Part of a small language model's weights.
Training: 441M tokens, 9233 steps.
MLP neurons of a small language model. Each row is named by its layer, matrix (down: output weights) and neuron, and shows model dimensions 0-127. Each number is 500 + 50 x the weight over its row's rms, rounded and kept within 0 to 999. Numbers have three digits each. A neuron's up and down rows have the sign that makes its largest values positive.
A block is one neuron, or neurons of one layer that tend to fire together. After each block is what it responds to, as a language model described it from the Wikipedia text at the highest values.

L3.down6:462498485471531520580495443482392517460441515523536486483426470504481440528475545450540450532584467484570542465512576447538527490485544517543424469526512514594489572509481521587456503469557548534528415482482521572526553519629563449423590460634476407533532613538546466534488428471519575546433453506521491469467452492512555523512500457336490649422511526574550555534534556492486485568530
L3.down42:486483524516498460482504392466541500536450377596496506492580479490533555517541588502529495492463480557461474416529500524551417529485531450540519473457520512491459529535567507457518547643495480547505524501593570485570466560455451442534470516460446601488384503468471479575470484503465811554493542522491526514520480545453505506473511478531505519553469490460472487479468526478510420448502
L3.down69:531630420515512508496570503515421486589584409496484486524549480455480518491546359458495496431560545591492625543491536501504465555530565512610555400535419529402485529406453559546573553515524477501508457512475481539360471507446448441515501488480558594452492468609553476491489493448475616528491577457509460513585540407435474497542487500593524356536567460445539572573448516554456532491420
L3.down80:447491506560478543451628548568464544496409472523543493506505465496498529470476403484565561511450535453512576489511550550537464485451489535530474579520504438555592415588541529442486525488395505489486542585457584433555562433582500403495522575526504469510523515571569514419406547518523464625456502463459524480498497435523507579403431411518479456517493547541535516511509509392521424529559
L3.down81:496521491455584526456591488497436537407476470526517455525507501573524492486457548517575475525541525682443542477482571539539531493559573543499457541425500551488410466524486505498420518503517515538498553540494523528407544502473545525466412499552530512496532546510451470494518485547526767491576462493452609540500565503474469533473538522690529431542525436579604497531480396571528488505441
L3.down113:437506453427471471473464517516469472498493493448499517429537460525452468516499536576506523445485481601489509518519564501538474430561471485546554524562518518464520483594486565532502509552594557485488604599489431465445526552422528476451459495456487569569566518530444539532499501539452693545586553521528491513434506577449484554433536488643468523513440495574499446415499487549560424508485
L3.down324:498509555567410468539555488605446445533584460538490529475511455480467472566463525522591466550514541417475597517524465518541562554515521520495532584528461480473533547533449569512500506560531348524474486434489417427513517519477512561469524515527490486477552526524466433502517454481421564539517501408589446576486368387464539450436443434498604461457385488561504625440452454489584422513542
L3.down413:454522414499470459509456501482469490494399518532516475547584536566563513532525517530516468482441423572511552480381541498423538350501538601534457487548527494474582461525519463513551528522505564493421500456531519493489512501572456433448534451428607439510574476473544509521430429548544633535550561431388472497455509457412484411533609422485424573478492454579519495445547439476504513474495
Responds to: Two-digit numbers, coordinates. Two-digit number tokens, mostly degree or minute values in map coordinates (33°47′, 94°20′), also table stats and dates; sometimes mid-word fragments of names (Qu-e-zon, Fri-ed-rich).

L3.down104:488455475443449484565469475487476559517499538482480507465581467558428391464481502515548459546494489670518607463477546502498573490513497527449515547550542461359508619490503438469543444502534555472465576483472513467509521582471568501483482474440469559514572494500431476568520574519507668520500491467486487471475565500488520457482550387636548524483491442420586430543518476628496522490579
L3.down125:565522477490502599517572502584531494425532458501522503426520487517529476504535460441552526514382523543527499514465554488521570506510547468485521527414558497449425527553571471511541506514518445459519494480529480455538472563505573502475515500521433517477501455462550494563526588504511733479537566505483440529445447548519469474521540530544536329450494513480466571489432458506428501539430
L3.down153:428535560461530509483495454549440440400536482517461480430491517537474470539503468510547447476602639511587473577610530508529473506519515588498562477550537479418506525448478508404482472475488442576479532465482537517487609509437433497426482454469497432471609517496467543531466501460574679522472497502492423469447574480589526496549515530511554545586475606481539488445519538394500496593496
L3.down211:587450518443593527432380470494481438484535500561591623537463483494455433567475432510482582512442484541520586502541465444516456498475530518480490491535472529500434473500551479515488541577512557480492499441476518501488483471468543466528454614426508508505555441489510486524466494506532268568544496537534452522471472427551463495511449441687527482472480502537504515498352503522516517503529
L3.down260:497435503479458527480508476497493557454505487507514452455536430491542432537560399542499539588479491585527425475499521509554409510519447532478574499527576541430484613465510560463469494519454481601537555521456552467509531447461483418446501428495541462497530502548530547376477526468499811449488486488447558530530532527451510436460474516536497491513497508487439472538544509567529506432533
L3.down325:402517545465539540482464557408492531494531608449498456562426571511435471500544501501500586541537524403460406499553534471565511477495518542568465416482382491510441468536597537600479448463517449500447493538427500506435499505457490563456511529540477417541425498506522523598498390588477599441512436438449441550593456545542424476467498569463554535467589518483507543465477512582519510582557
L3.down351:435534504487513482533500496466490518367518467468510503527456458608435573482443407486493526448527468688433445420482489441476528527484548522555502478559496504390449568514468551492545473516504501427509508430545456529526513491486514566480444524479492548526544417506515497567512462456505724493558486509564497479571586510468419478502532493668460475480545477512505443560556554565522470492423
L3.down447:386496482436489511486474444593413523514495527472505529504449425547571544452480466517492524497575492509531492433537468427465507471537449541524572477510543528475447560459514514532586507556497483472573460468478470568492439520448471567494482569429539546529509451495490552576517514410540774485575469511509461588470542578384459517596495482521508491470539482520544598535580484512573465500528
Responds to: Word-initial O piece. Word-initial O split off from a longer word, usually in names (Open, Ocean, Oblast, Oakland); also closing parentheses and line breaks ending list items.

L6.down4:540526471497533465474449518552448475532468505461487486555448501536467508538488514538496499447605558444536447555460429471408510469542451507454553571539386474513533447420579522496515485551498493506422536479433528409517527487372496563545486535420537509597439439536587502449530495484528347540437577477413441495448542494453461576523463486453508627564483460490438505568464489464495547525475
L6.down55:520557455450454515478464503537524413459580454450551470455502485529481528412515600488425443495564571520500500514500495497561517618556508540509494508501490482512476487592545541564524513532525515528496521567495548478481470558507479539529444547427563483462459588482482592516563545518524719488458462563573458550516506538402540544599513482343565510589601453620540523537494393456590533439512
L6.down215:482497542483475420544493508427499512540483409446538449490428465444540502417522547479510515527503506480526462526531480531537490519480502507480471508488506471554486467420519482561472461552449533484419481479488503349494528522429445531596497460432535662462497532563575543507503538587531564513471552489521514537507436534471540476498496594463547459522536472539583500486516541578473560550556
L6.down326:522469603431548418506414527520482408467406570537449484514482458454471530404546531489482487412516487513521570548455435470526465544526458549440571497464479491487526566472520458556481496386478508490592493530378520473535517537473502412545537535436417458491567470430534505458512535532534458472469519444489455488513443481440506490509490440480525403487549574436525437453451488442465492554455
L6.down341:456455523493548472581483472546445552583541430495453589552548466525576471408542506466473457463555455486528514463561447437540520464516449553498531467466506511530435509475583493573480518436432567538576467508430422514458469508570500525532522488456561536562492483473517501514559502430510611542550437512493412601548482580477550534558531586556512410438541506559482593466558559559577392462466
L6.down387:530609451446462525488491515593477519531501428547513568484515457542566474541527544532480541464410566567503480505502495512524558369521477479505426501493513495535455517560404404467429502465445509491474461479434486513524494533431466533498493483472426556468611425499542503515564506493482333576537444474520377593540581584602583493552559417690522487488544498532541436446514492511595445456520
L6.down440:452589530457448520461505568432393504492454396472462516526479483510521498450475496440482480575499519488512516482496495510497461459431412442482561439529468512511497504539526487531504467510465537528446578492576408582451551539399510567495510439479515501487577487527454465480605459484541581385471538403511447478465603432493455563612518625445528531501505563455476492483527610498551496501501
L6.down454:542561511513469559461449503436455520558512561501487528549518490490504440486425536548447529506613496429510482631505554561476495504591519440413476600470472570420544513629477355543533477484467430484495442534529466477472497557475421500501566453424473451550536410499487542486502457464556469480534567487498440488471526508453484524583549580326522505509429587458483564492455502478423544457569
Responds to: Word-initial "de" fragments. Opening pieces of longer words split into tokens, mainly "de" (delivery, determining, demonstrating), plus San in place names and mid-name fragments like Lawal.

L3.down55:486494382537488573581475416599418518468564509536528514521516525459441635505501577522477542506531442601477537508487471432557510463492559545465524457479575478513575493532523664526507510518433508534439463483412505539400536484486481485455485492436462517467434470496455517511482432403525776509556476485507445485519497473515504548523518421545502473497479458571487430503462477505485473543389
L3.down183:457391473510502495408444483477566555503558512531450502529468482465486504485497543489522499559502609663393527482499409544413390548425437472568478417470433486465461507384495487515561565516489462471482453536609515523471537471447510583562520549493518466541460481506509505476489465411469560520455503547498572467461457526552499555461488479327429564505524463516527539508514523518555481563453
L3.down220:525496500409531471484478438405485465414526425492461541498378537496480511487544481499428513541457556490517598443496465520442482519498522472529538545487453404415616477483489405522454486476514456580500497490425471502551479471532552443499391515423452463518575462569467489479427498517485657532473539420509547469479555487534436402541558502489584657546502450494545546432418570391493505529465
L3.down286:538500453537457495515554602393493493438452493472496515468552521486477438470507508570563459467560537374478545470423447513627469420422467560480570453459469405425478523519523543539554414453407637506469452506612551485498491582574564488528550528443525485516493439534390459385558487545497727464502538486561507485507438533471534500475458488433513484539417395489453505534426461517496488477506
L3.down304:480530542586505473468479578540500468472491563517524560519495511470476438497565472466469549487600556420481423410453463561453589429453478500456546476469619479449420589524502501548417550503418547423454435467552454509472594477490535515387456431519527462525577475472497467556519524541472737481503563441514485435475525479502424430505440475507504368415480478566483451532428517441530589489517
L3.down314:527498493469474477408544481465540525399502494425511484534572529490596493473488530381497488495454546430543601423583588480464436516563499444494501557466517414458446552475598483398478526514535432469503480441544568498523463472609516521445464621528519421550457597629486505569502503528494681482540519393517480460515544515481483482494422512571368503506543480473553505525542565552498453518483
L3.down335:455440472500447518494424559476473376447545510468457597505496501474559579490516591472463564559456551602512443563540468522533500521493472459459453521535530444446579551517461527516533528499503462507497530514533465544469495569572544527496460438494552482476531500430469461497563476592574648513476504516502445459521528453479528558600488512630385632572462454471522474464402400447550514490567
L3.down429:403539566540470424471415533419466533394503452486449506468481499576574416506449497480479528600560517524470589446478499476447556489447465539549543479560512409476480526527519482483560621514522552426527500542533502485511537442452538548576510467551527441489543566515507418505508555493539723528479460450480494387499464494460514569548578392477465538507509535523506559517448561505578554502418
Responds to: Word-start syllable fragments. Two-letter consonant-plus-vowel pieces opening a longer word split into tokens, such as so(ciety), pa(lace), Sa(farova), and sometimes the whole word so.

L3.down1:390572491472500508411494527525481573497457537455538525494476403457448513540486508418470510515471444465432535487496553515622516623526483517426494535468450475511556493552510428539520538523534537478483485473450479521463446530493568495486517567617518452490487484528379469555519424455521240541508516411549520478455378471535500506559468577578473531452591580531450517593573491513505445467495
L3.down2:497507487534514479536539556519535562644563550477499492531453606488559469531549518510428449528601589556539478541533484529532498501534478474530557515487528494411515447453458505439466563479496528499533460558555558575451511499463430495480427531467505520530451501426524520519519488535452416568514466547492593575595418518536539503479415469519553566490609425495509507520438562527488476463579
L3.down8:602496562616430454449478493496555502369573461480534490590526552505518470466516436523499467392523530585470519469513561544491550480522540491499611474531461493473529534491464497493588497509494523567480516492506479485524542480508540388450478443461520439490533465490475488503499440448471230428427531451512608509537498508527505473532493495512457413550502557484495551509571528558475469484509
L3.down189:541437480486430500523489529553476514604519497570623451504445390391515458541454489509413523420605436525521363499503614487532446457465537426396394522393453493391480641533527400489633502486461490516498444544520508567510537481471502488548493464569514535499504486504546441492563509412489543457547468471533452474522597496496438522468578510453532608497475451531496506474565551483552511518473
L3.down337:523552500547515498490573494530484556526415575594532449515510470535460507516557493533530510498401572510491479484488507463595557479491442509466470528408554483436436576559509530482515497574491541502553390542474438575354532438504504548512482536575481457468434450490500535422464395478412273508558453603572500582518550463465509495523457436532453467427492503541475468460422511540556425521553
L3.down380:491519414472501423513472519487494475377501500469447538381467460426499448515488483606516532498534514465484461518486458488554407484445548482508601493321518420474482425523550539503527528526470510594497532550482617448511500486432455528450451443504564536488447458531558520502542549458427470418437468566468386503410414470533482549539617538437458586519477550519463483474456487501567473401577
L3.down387:520504465523432508482476440575494465461538488494492471494408443504469442530461430521533514471415516454547572602459499466461525435415505514531599623540448498601377573528538524592582505471561497512458485515545501554501519538461421443499477469506509395526512476511524503468432426480497401427579423477479540551584414539461547546509539440378529294555523481416475590437441491530511441566566
L3.down407:464519489479552501538500544446527475460415485459487481529515446531403529478542359451533527515513514530498519520486469467552475480468571509499423593507593493476541479352478448619493542523449473520513507500445448494409492531554541559478475542517449443514519467507486473520600425559547575563518496438476487463614474547526535570427387449543449476577505454488560419622542596506411560496475
Responds to: Linking conjunctions and prepositions. Connective words joining two parallel items or marking a time span, mostly and, or, until, before, during, and &, as in "from 1942 until 1943" or "man or warrior."

L7.down91:488482568459577503514580546478396508531504487466467418548468518434492490446483503568544585525530584479600475553453489502588456422527425515441574482495545463554455481540481513559484431484439551484529564507464505484528559521413440640515565429468555523506559462574551435456489456506510289517527558447608531484467463435493522428490455492744578516548556554508465487452533539467532550512522
Responds to: Past-tense verb endings. Final pieces of past-tense or participle verbs such as design-ed, score-d, made, born, said, usually followed by by or to; also first non-Latin characters (CJK, Greek, symbols) after a parenthesis or label.

L6.down83:459521508575456584458522473499476537436477519559503553548532491457601501457502556495544478510566382458548503420468401504369557492529460557411448569477615475545491506555487382561533474470524549460549552493427493495503435582455476462498457544533464521472593418407628551487417428435469414548394540517463556452509527458433501463471528525535550439496502551546422552611450458566523460509512
L6.down234:572435525468434513487539518422487508452383483509451503514522438468570549617515499418564502504481463474433558624519538457523452435440457571457446586540561482555558411512506468473507463446494486483442590487476514454508508514496505512471522461449516518472448582486521554564473552511519325631576519566544503570444584521566459511416483501526479597473530523457465562483521498471405452488450
L6.down343:505494554552527496515465455481660486506558538428546540504555546437503544528553455442515536561472443477485496510364486475403586467555508533526459541469497482468419553424601559543440454514477449514502578569504364536523495441476544580542503483437604467570413478520422497538475618527483614542553367459517558497524509510538453433517598491557530535506489474526576480516421599510474475558542
L6.down344:513507482465454525555527556416528480663532444496501491510549522394502506416509576533519474475510402513492551511477526477532572429617467451531451515596538474478435448520554489568442477625481473486492487493491498515473508600532490495473580480502444485539540553502585495508509488534462403543532359428462537519486519545455518516531458501602563399467457458477479550534420455510437508465532
L6.down377:524456505509568476523524511434535569492491443514416552509430463524549514496515592521580454619551511422439484532496500533512469519505549572541451458531421438483569559559491495454583485447409501511555551474581529447430507500549522567492503425440591526545493504448497550605534549516444613485492541419441438519507491483503471483567514550501432559477472492504511572353396495426500566520398
L6.down451:478509487582523592412481558601503427595496405459537487443506489463519517490531453466519535516471474417449471446434527495465451551485467507492480528514519562558568535459525514494585453454451507526582504526511561442487416518494532487509478517538515540522477489532493445442459524510478303449490404484480490560574434437429447418391489492470356458428474497534461500458580583470506544447528
L6.down487:454463617608459455513486571507514556429531445498497509499530426576539601508538540528510542449546464480587505458394521489460299555487551469523469470431471469501468546458482526461453464559437486508477510584491483462482445544537414415484481477613524472495433469578566591473494530455479519497502410482574477501482525538603478400509416472601584468474518505412517472472450466540519444538428
L6.down493:463538470454449578438529440479361468528588515352422444495611413575529514481522481541509578481512404536527498555475442473498561448523524550532552474443575524542541512565536507524608524499493536506563624452434595481380526479528503532452500442475533530453488563532522436489505504474479565553434461490412559504523462503452419460526486488530482503512468495617522515505515533436467394509504
Responds to: Mid-word letter fragments. Word-internal pieces, strongest for ur after T in Turnout (election tables), Turkic, tour, plus w in twice/flew/draw and Z in New Zealand.

L6.down9:503596488507426511467473498464458558640521485546541505526488451462549531471556628530599473490486458641510495523463514538479506502581577552530501581403550498442429554497589420489544485477537497543426517538426475508475527523443417527495513467520548565480519506508495513503490426503525495434574494476441449460463494556498461500473532563697538267522520476537504449457472500513509499564503
L6.down128:494492418517467418463398414506528556458509497398412476563497498556485574549504559572502514438464570583574478480448557536499487533496484591562552553486447492471487536563552584428532541437485417444509432481411574484505523555540510437433452563468540493480539413554592459498482502469456328545501464552486460450513529492549425436513511515544483493573485593462524471519429466507471517517539
L6.down172:520514535487520567405560492467475498463457421503532493563485441468537511453567477577550496562468611543404453521484572458415354419524483442622622471489561555462490525446613476519530420482512409547441595531498563441593553449430518475509517506464512534487510532566416502496430488546470548477509545543491482558448459535585453512528554468538528546530528636521484527465538507431509508397509
L6.down296:560403473479511505521510492489459511492384572448500434518552636476467499450542510570477432437484510451453454522513541556549613439498567480611491568531519429485468412403494540437465491470505538400449513488490450597521530519504422447475451452484506540520493481535467626461511507529500431565583503507528560524523388468524531492469517442494504484514585475524474502473546533509471494598489
L6.down340:499534439461539560473495470405452500595439495513495469548465525487514594461453509502490428442549513443459619457396433491502594408461472598525469536605475470509554592516530497537592515484443451544507538545473609448437555446531510497529555537446566533541515571474475536486562556503615623485507515557452490488531447519496503479409508579610525467535455480631445551458475526529523538525436
L6.down351:464463530409430516476570535519437483542562483503445524523529571505472561526502509560439577556531434528452573535520567459504461519496479488474428453474493519515532529540533511536562432555564462524486526506451541493418583534461441491491536515532535481458483569406516472450569511529509499532602517493523501451569501459447445599407461440654592403474422477520463533483365401498456422515445
L6.down354:508573508504494417421505451490516506618538484554498529473503410525523494498526515499574442504449561594556501443456479503486398458533488464441466465458494491487442534480482535457577569490524453499465497474391543506443571570452578503485496502487566348432561527542518487461455465515511493554531491448518582553621573519491451475516473521567564432442413504487468560400484535550455562481488
L6.down474:559412469534438532630505425504443531450418441451508460596485405493554498529518513424519485491562483551470439468524469508541615519485489585463471551535566441571490486444529480524440574584486422533530564433494395502488468444547499524431477526529491567540389456459468509530415558491544564473486568489452455416484534535460492506553521480523616538583546436477493451599569510459534506470413
Responds to: Quantity words. Quantifier and number words such as all, few, four, only, million, multiple, often as word pieces (fe-w, thirte-en), before a counted noun.

L3.down3:552568562505445402302446558562556503523464465559534463508502499503559511404551571506566471568543532499480452613446541475565570485606561484534515452542491449508500554553504525440542497536546509538489480381438555545555520526505438499485468438491572511502473476517545505518474559487563525571475479494530485504542535472538486435496484482582580373461495530515480466509463540415526459534499
L3.down106:519514502658528542469574446561522525559469505475468519427465475492504548465429575541523475582524481604413587639543450504464482587574572544430505412505474548444490491476488514502539531476407438553490506544528548387484585497501463448516504441490476489536450573496530561472453436442485602515468534476389554419448522418425473533508504484533522595593557499553627513452503448592514588472537
L3.down120:545476441591393540418448478572457578517430466547458488471442480489509486535542570466550490532563524520445405539436469583586432543490561489504478431462415441504535475427487538478561472577487501542507464543471510383397526505595415422561511497592367497500469474514546511500502433550609469475488576495566476435443563447478509470486506539497574502483548438520545498373596498456536600557521
L3.down128:468423550430458559468560490528492475480492456500532493448402521508501509452455488488433553552484573396495543460557446571512400487505494535503552505481530504539437546420438542540433423509478459496484519482408450533531475524512395439489435461595435490564514559415446560535584527445502376560515501479478465498528451509439503484527474495543471399587487490548499512512492531597508495427484
L3.down333:501478500495467523440517538513543510637491471561539560516527490512559418499408476527467443493516471462574464549592433548529542442548513538476478467501498475394562607494492465438481480521480591513586536459491480514505595526488482483472535567481442529481466520417502515596453437480524374664512468461550615531552432545520510494511574493624598593510568513545455518466506564476470418496517
L3.down414:496551486495467432492502496574555534513458539576557475541435547403495442489499494638487464484487488577501490445525507428398489575480514511556474522392553501527449487608508416604587480486513420472461558494490386539559519568516596568479514521479519492555441481449565530535474592488517500475487426505481565459526531508448479489525514581571494512528508426553532503486466493497592480420574
L3.down492:478578436462508495503481508526507522474487465556553530410537486444505550465540497544505458538468564467492458502545555380476581544586427493445453474499402463549510479394432507613455423389501483537472487502470588531514502468540452470426467466478428456486467573493579568487542575373500544532467465506439444570490434595475482486489496528536485531460550537430548403525548514523526509479464
L3.down509:524545451564394525415469497482474538464571559490508452524450529403562547432512441451474530540519532420480467481583435519556560540535432444471470528522380520508475482526534533458473426496530531521513420503540453513580497594429516551476518403444587571529501492560607517474582472510506590472497431523627470477534526435476533440511406499613563519476472488407492475458494488452506515482549
Responds to: Rare mid-word letter pieces. Odd letter fragments inside words, mostly z and other rare consonants in foreign names (Zasadzki, Kędzierzyn, Venezuela), plus byte pieces of accented or Greek letters; weaker on between and both.

L7.down69:442504431470495538494457450518555576502399493443434563532490506447561511545436562440434487516394529454488522480517557478400420465450515549413459457513497473501503489432509534584546491496562603565543498540485518524469507535577500528532460554442498440485559396537400512455492496512441616597489539399451539447412555428538532556448503514453480479494449445555476531443525511491514510462522
Responds to: Number chunks and "so". Mid-number digit chunks in figures and tables (00, 50, 0,000, million), plus "so"/"So" as a conjunction or word start (Society, Sound, soon).

L7.down381:540452585449500431516471458468519544459558513519520525588536561557422545537488447506552584498439457553481530549513522423545517471487522512553538515544541557528486553512505452498426516532542545443560500523381465497612496511471512464476462591456488476516566504540443452534529551523540361375480485458512420496468504478537527506445450407685547671478464485484500503471447451512571530464491
Responds to: Closing parenthesis. Closing parenthesis ending a short parenthetical, often in tables, lists or credits, e.g. (USA), (NL), (SABAs), (2008).